Part of a small language model's weights: 14 layers.
MLP neurons of a small language model. Each row is named by its layer, matrix (down: output weights) and neuron, and shows model dimensions 64-159. Each number is 50 + 15 x the weight over its row's rms, rounded and kept within 0 to 99. A neuron's up and down rows have the sign that makes its largest values positive.
A block is one neuron, or neurons of one layer that tend to fire together. Before each block is what it responds to, as a language model described it from the Wikipedia text at the highest values.

Short common words or word-start pieces, mostly end (at the end of, West end, endorsed), plus part, start, head, over, post, often after the.
L2.down51:73 58 46 36 36 61 63 42 30 72 45 47 35 34 52 71 45 40 57 38 24 49 31 49 53 31 43 56 71 46 55 40 50 49 46 71 41 84 55 81 33 43 47 57 48 82 50 39 64 45 77 45 59 57 54 54 38 53 45 49 94 47 42 73 57 40 56 53 51 47 41 85 57 06 52 00 71 56 29 57 36 56 42 59 37 19 59 59 51 47 50 50 34 55 51 78
L2.down61:52 54 69 61 39 43 29 56 25 75 50 27 68 33 60 37 57 57 51 70 35 73 43 58 25 59 72 51 38 42 30 54 47 44 50 42 41 57 54 42 44 58 80 49 76 44 60 70 68 35 52 63 56 69 21 30 65 36 47 45 43 48 34 76 61 85 62 34 55 43 37 41 56 78 16 18 42 39 66 46 44 17 33 67 28 63 44 68 92 46 42 53 44 60 37 73
L2.down68:42 43 42 44 71 54 24 69 41 62 69 40 55 36 36 46 48 47 63 56 16 58 44 57 49 57 76 43 52 45 43 61 35 77 66 36 53 40 42 42 43 63 69 60 51 56 56 50 65 48 44 65 79 92 37 49 64 21 50 56 23 39 47 60 55 53 42 42 67 37 47 61 59 87 38 00 61 49 50 53 70 49 68 62 67 41 49 86 69 40 35 62 40 44 29 58
L2.down119:52 57 33 62 26 65 31 42 27 50 63 61 59 41 61 52 61 52 43 47 06 48 26 30 37 56 46 23 39 49 14 38 69 39 57 66 42 60 34 68 39 65 44 52 51 34 46 58 41 40 50 54 46 40 44 42 52 39 37 39 00 36 38 54 79 25 43 50 41 56 29 38 56 54 60 00 58 40 48 32 55 48 51 52 58 69 61 45 45 61 81 45 60 49 33 46
L2.down146:69 60 58 44 69 44 49 37 36 36 67 56 62 80 40 44 42 55 57 55 51 49 48 30 55 48 44 36 60 42 40 58 54 45 37 52 63 39 43 83 38 89 71 84 48 44 35 44 41 62 64 42 38 52 47 64 25 31 45 68 00 48 49 43 69 37 75 71 74 26 63 58 56 60 64 62 62 66 48 45 57 54 47 33 29 51 62 61 42 72 71 45 56 65 62 55
L2.down153:78 56 57 62 16 54 70 13 28 84 72 51 56 50 53 60 27 53 47 43 10 69 42 51 41 56 56 40 59 39 30 44 47 54 39 63 53 65 59 85 24 50 33 71 26 64 74 62 53 41 29 62 45 70 53 28 48 54 44 73 83 58 49 71 45 30 45 58 53 45 34 48 49 47 37 13 61 47 32 41 72 79 68 44 54 42 29 24 62 02 44 53 35 40 31 65
L2.down216:36 65 45 44 15 50 53 57 24 32 31 40 49 40 56 40 17 33 50 66 62 58 71 57 44 48 19 61 55 29 34 53 49 64 50 38 47 32 36 67 56 66 91 69 46 44 67 62 43 64 46 33 50 34 66 56 49 39 53 56 58 46 23 72 49 62 66 41 51 34 43 58 58 76 42 30 23 41 48 58 47 64 58 51 51 74 87 26 66 38 56 32 58 73 52 36
L2.down267:60 26 68 38 44 94 56 60 42 53 44 71 54 63 47 47 47 39 70 76 16 67 41 54 48 86 65 49 71 38 45 46 50 67 66 61 57 54 63 50 36 55 36 47 42 82 65 57 53 32 29 62 64 65 49 52 38 29 26 55 03 53 57 49 49 43 61 39 47 52 53 26 53 50 54 50 31 72 63 29 61 22 58 53 58 45 25 45 49 50 50 48 39 61 29 14
L2.down283:62 48 88 46 57 56 51 54 50 80 66 35 55 46 29 66 17 39 73 39 34 56 34 64 60 58 87 46 64 60 60 47 54 31 61 47 58 43 55 58 72 48 54 45 42 55 65 42 63 40 35 39 79 71 37 64 47 39 61 46 70 38 38 55 39 27 41 56 65 52 49 31 32 49 26 36 68 46 44 44 54 61 44 59 76 47 52 49 68 16 76 72 42 17 28 60
L2.down290:59 82 38 42 49 64 53 42 34 56 31 37 29 62 34 32 42 65 65 49 18 48 38 41 59 29 50 25 67 35 37 45 51 35 43 63 31 73 38 89 76 69 31 61 34 37 59 46 50 34 68 46 50 69 79 66 71 33 42 66 74 63 62 75 51 29 60 83 52 25 64 39 56 44 46 26 54 35 34 50 47 46 33 62 53 33 55 80 80 61 31 63 38 61 55 78
L2.down294:39 60 59 58 41 53 58 46 53 56 48 52 61 50 23 72 35 51 37 56 32 39 42 53 48 43 31 49 60 38 49 34 41 66 61 24 64 39 31 53 34 53 44 60 60 43 32 75 41 43 36 39 40 43 50 58 41 35 40 74 35 45 26 66 61 62 52 49 78 43 37 51 86 44 32 99 66 53 30 41 42 14 59 56 45 58 78 51 30 70 46 52 38 64 25 44
L2.down408:46 49 48 71 49 60 59 33 80 82 76 66 55 44 44 31 52 75 42 54 48 51 50 51 57 55 41 24 58 46 19 47 42 43 55 57 40 74 69 53 43 67 47 29 43 66 43 73 15 41 28 43 56 76 43 39 79 51 52 48 36 27 49 74 75 61 27 52 37 41 65 43 63 44 56 71 53 64 64 39 43 28 31 37 68 55 47 47 44 38 54 63 48 47 41 81
L2.down410:57 59 53 48 50 49 60 44 38 38 73 65 44 30 58 65 49 20 60 50 00 56 43 57 55 17 45 36 38 35 68 23 44 41 35 41 39 58 46 52 38 40 66 71 40 64 61 55 52 21 56 39 48 46 55 57 68 36 42 62 66 53 40 52 71 45 66 52 52 30 38 63 52 37 55 00 40 46 59 35 62 63 52 43 48 63 65 51 65 32 40 44 38 44 28 59
L2.down427:33 53 61 76 41 58 25 36 66 58 60 61 56 35 45 41 46 52 61 35 99 65 48 47 55 53 42 49 69 60 51 53 56 65 47 62 63 47 56 52 21 49 63 53 67 58 42 48 52 40 40 50 71 62 61 68 53 39 48 65 37 60 50 54 44 53 24 50 58 53 59 51 62 49 33 16 46 35 32 45 52 00 52 54 35 58 45 57 42 50 38 40 33 48 48 76
L2.down509:45 44 42 56 34 58 30 58 61 82 53 59 61 47 64 49 58 65 34 47 22 56 47 50 42 70 56 44 64 61 15 59 56 49 84 52 54 67 58 44 33 44 62 56 50 30 68 61 41 22 53 41 66 48 46 33 59 43 42 75 05 52 35 51 60 57 55 37 42 50 61 40 62 69 43 52 60 53 55 38 56 26 21 47 59 63 42 46 48 48 43 53 36 63 41 50
L2.down510:53 50 73 33 29 73 45 52 20 58 51 56 48 47 67 58 36 44 34 43 17 66 43 65 33 55 41 47 60 53 71 49 60 62 74 70 48 25 68 77 66 59 41 54 40 66 62 67 56 30 22 43 51 50 34 34 56 46 58 67 53 60 66 67 85 36 60 75 54 70 53 55 42 89 73 60 46 45 41 49 87 76 53 34 51 43 74 49 45 39 24 60 00 51 30 73

Nouns like place and location completing templated captions, infobox fields or table legends: "1st place, gold medalist", "Genomic location", "location: Sacramento".
L9.down306:73 73 55 42 30 34 40 81 71 68 60 47 97 37 31 39 30 44 56 43 50 85 45 53 41 59 35 60 61 52 27 42 22 66 13 42 57 71 41 34 49 59 58 77 22 30 53 58 60 65 73 53 63 48 56 63 74 60 11 57 43 32 39 63 73 39 66 54 50 45 64 58 82 48 72 54 54 43 33 60 50 62 42 42 42 42 16 66 49 47 31 54 42 49 61 35

Adjectives and determiners placed before a noun, especially architectural, cultural, residential, new and main, plus sentence-level this.
L2.down76:65 33 62 59 33 29 73 59 78 61 56 49 55 48 60 52 62 53 77 29 04 66 64 40 49 59 39 56 55 62 41 51 29 59 38 48 43 47 58 47 36 37 59 33 58 51 60 52 68 60 42 32 27 38 63 50 58 61 25 39 32 61 56 58 45 44 44 48 34 53 47 65 49 70 89 60 20 64 54 56 58 54 56 34 47 58 22 32 61 56 24 43 41 47 52 62
L2.down77:09 53 57 22 30 45 28 51 42 54 46 53 32 55 63 52 44 48 59 49 27 26 65 49 68 37 52 55 47 48 56 45 68 28 48 66 47 59 46 46 93 47 52 60 55 44 53 35 38 14 55 71 58 58 46 51 43 41 35 44 52 53 28 50 25 26 74 47 73 44 56 69 32 45 46 55 55 34 36 60 69 84 65 45 64 37 38 50 41 39 48 51 39 48 58 35
L2.down87:30 40 36 36 45 44 60 47 45 55 53 53 47 29 45 64 52 78 19 52 36 64 46 65 57 81 55 62 33 45 72 55 62 43 64 24 43 29 47 57 62 33 71 47 68 52 51 56 57 56 62 73 41 81 52 67 56 52 41 59 58 47 54 77 40 32 33 61 57 64 45 71 37 32 42 00 41 43 59 17 47 99 27 55 43 48 61 43 31 53 38 61 48 33 56 41
L2.down115:66 34 55 53 61 79 56 28 26 63 40 59 51 31 58 58 38 20 41 53 00 59 54 33 25 62 37 57 49 25 49 54 76 45 59 51 42 64 74 54 69 39 46 63 61 43 48 57 65 21 62 37 54 35 58 53 51 40 60 45 15 50 38 28 49 54 49 56 53 54 50 60 63 71 42 22 65 46 51 75 56 86 99 49 56 54 42 28 51 38 60 60 36 44 51 51
L2.down184:41 46 57 46 41 54 58 30 55 60 65 42 60 39 36 41 33 43 34 39 00 30 32 67 61 40 51 27 47 57 45 64 80 29 44 29 55 37 63 43 56 75 46 46 31 50 72 39 44 71 45 42 58 45 50 68 59 54 43 21 04 51 30 50 81 26 31 22 53 68 57 49 61 88 80 34 68 62 64 64 49 73 70 76 40 71 66 34 43 43 43 61 54 35 43 58
L2.down195:49 42 54 24 65 68 65 49 46 82 37 41 35 59 56 77 52 57 32 49 17 40 44 38 49 45 45 58 86 48 55 61 55 36 36 44 34 81 60 84 60 38 53 45 42 37 25 27 35 47 68 49 32 49 62 39 54 48 77 48 94 63 32 68 60 64 17 45 35 71 25 64 47 49 32 63 37 54 43 48 43 67 68 76 24 31 70 92 46 58 65 51 47 62 50 40
L2.down221:39 60 44 22 39 22 57 27 52 60 36 30 50 51 69 56 91 36 21 35 44 37 52 74 14 67 62 71 48 59 41 66 41 68 86 54 44 78 79 56 70 68 40 75 48 38 47 49 48 32 33 65 61 53 13 24 40 51 43 33 45 75 37 38 60 43 68 42 55 51 54 48 65 30 58 43 33 73 42 34 30 85 72 38 35 54 43 39 54 37 65 30 32 56 49 45
L2.down276:47 46 45 71 49 32 52 48 55 58 26 42 56 57 43 77 49 54 40 58 00 28 44 76 23 60 39 55 56 72 52 25 57 63 37 45 54 70 83 60 39 60 48 41 45 55 29 22 62 40 38 66 45 59 50 67 46 45 66 47 34 73 54 63 60 17 53 57 36 71 43 60 52 46 52 50 43 32 35 23 40 99 47 50 70 46 58 47 37 41 55 63 56 51 48 64
L2.down300:69 74 33 73 44 54 53 37 27 55 68 48 30 34 40 61 71 55 45 54 00 41 45 64 30 65 59 48 38 45 80 49 58 54 44 51 62 60 32 43 48 55 45 61 47 51 29 43 69 64 39 64 50 37 48 56 54 41 25 52 19 27 50 51 76 41 35 33 41 34 73 65 45 55 61 00 64 39 54 64 25 42 39 48 59 60 35 57 41 61 45 44 64 58 43 49
L2.down325:44 27 32 59 44 36 57 30 50 64 63 44 35 30 46 68 72 44 43 45 12 51 46 60 41 58 50 63 48 26 54 71 68 40 47 39 70 25 34 49 59 64 70 40 49 68 40 36 59 59 32 49 74 56 90 57 52 28 72 37 35 43 62 50 49 49 56 26 39 34 59 53 57 63 65 00 60 61 68 37 46 99 46 41 65 61 53 55 46 61 43 64 40 58 36 44
L2.down337:42 66 77 50 26 66 63 72 43 75 42 59 48 29 41 56 53 56 53 48 58 54 37 49 60 67 58 67 29 32 25 85 30 62 54 53 21 54 58 73 69 73 54 52 32 48 64 55 46 40 60 46 25 55 61 50 68 59 37 48 08 55 38 41 43 44 41 55 54 47 52 84 49 70 59 33 36 68 29 70 16 63 76 42 68 29 51 48 44 51 64 70 52 35 71 68
L2.down381:54 67 39 56 52 55 56 52 46 59 49 57 71 49 31 49 49 50 56 33 23 51 42 55 39 58 31 47 65 59 51 52 46 57 35 24 43 84 40 51 75 59 43 26 45 62 48 36 51 69 00 52 45 51 57 62 42 52 53 44 26 41 62 60 78 31 22 54 25 45 35 34 51 23 64 29 42 52 39 52 32 51 59 28 72 36 57 30 48 50 58 55 49 38 52 42
L2.down401:59 50 57 64 52 47 43 57 39 54 49 61 49 21 48 61 59 55 42 32 02 62 25 49 31 53 43 62 63 56 54 35 59 60 61 52 29 64 35 61 54 36 50 45 37 58 43 33 44 46 23 47 72 53 42 60 71 27 22 46 41 44 52 61 73 41 44 52 51 43 29 57 48 67 63 00 57 50 24 71 51 47 90 46 66 40 55 41 34 46 37 30 56 72 34 50
L2.down417:72 64 58 66 66 60 57 48 49 56 57 51 47 42 52 63 53 74 29 55 16 32 41 40 36 32 31 50 55 32 71 30 43 52 34 51 42 64 54 80 30 77 55 58 47 59 43 49 72 67 18 51 47 56 55 75 78 27 31 47 26 56 27 64 88 44 33 57 62 45 65 30 74 43 60 21 60 53 45 44 38 70 85 48 70 56 65 57 49 53 29 26 34 61 36 43
L2.down465:37 49 79 58 67 48 29 59 55 40 44 64 31 37 39 40 68 63 23 72 00 26 33 61 56 46 51 56 62 47 63 47 32 66 58 49 51 69 53 32 41 61 40 24 83 29 32 61 53 52 40 39 45 43 51 38 45 53 57 48 21 52 28 69 62 45 51 44 29 60 47 22 71 59 46 57 59 41 46 42 44 99 58 73 61 38 34 58 49 55 65 57 48 37 52 68
L2.down507:49 66 59 48 33 58 52 49 46 47 38 58 45 57 45 57 56 39 54 47 00 72 47 46 49 62 56 40 60 49 66 60 57 58 42 47 35 42 27 84 71 65 48 58 54 59 35 35 55 52 23 50 53 77 53 44 55 25 44 62 49 39 62 65 64 38 61 57 59 52 47 50 36 23 60 00 48 39 34 50 52 51 65 55 60 53 60 63 62 76 55 44 57 65 34 70

Spatial prepositions like on, in, along and outside, mostly after located, lies or is, naming where something is: located on, lies on, along U.S. Highway.
L9.down82:42 51 51 72 38 60 38 65 54 58 40 40 44 42 54 45 51 46 33 18 41 37 51 64 39 75 71 55 73 50 40 65 45 73 79 52 31 53 45 82 72 32 53 37 46 57 55 43 55 33 73 86 55 51 69 44 17 79 53 45 63 71 34 69 37 56 54 51 45 25 43 39 54 59 60 31 76 27 19 62 25 98 38 54 31 47 40 40 49 42 18 41 54 73 48 42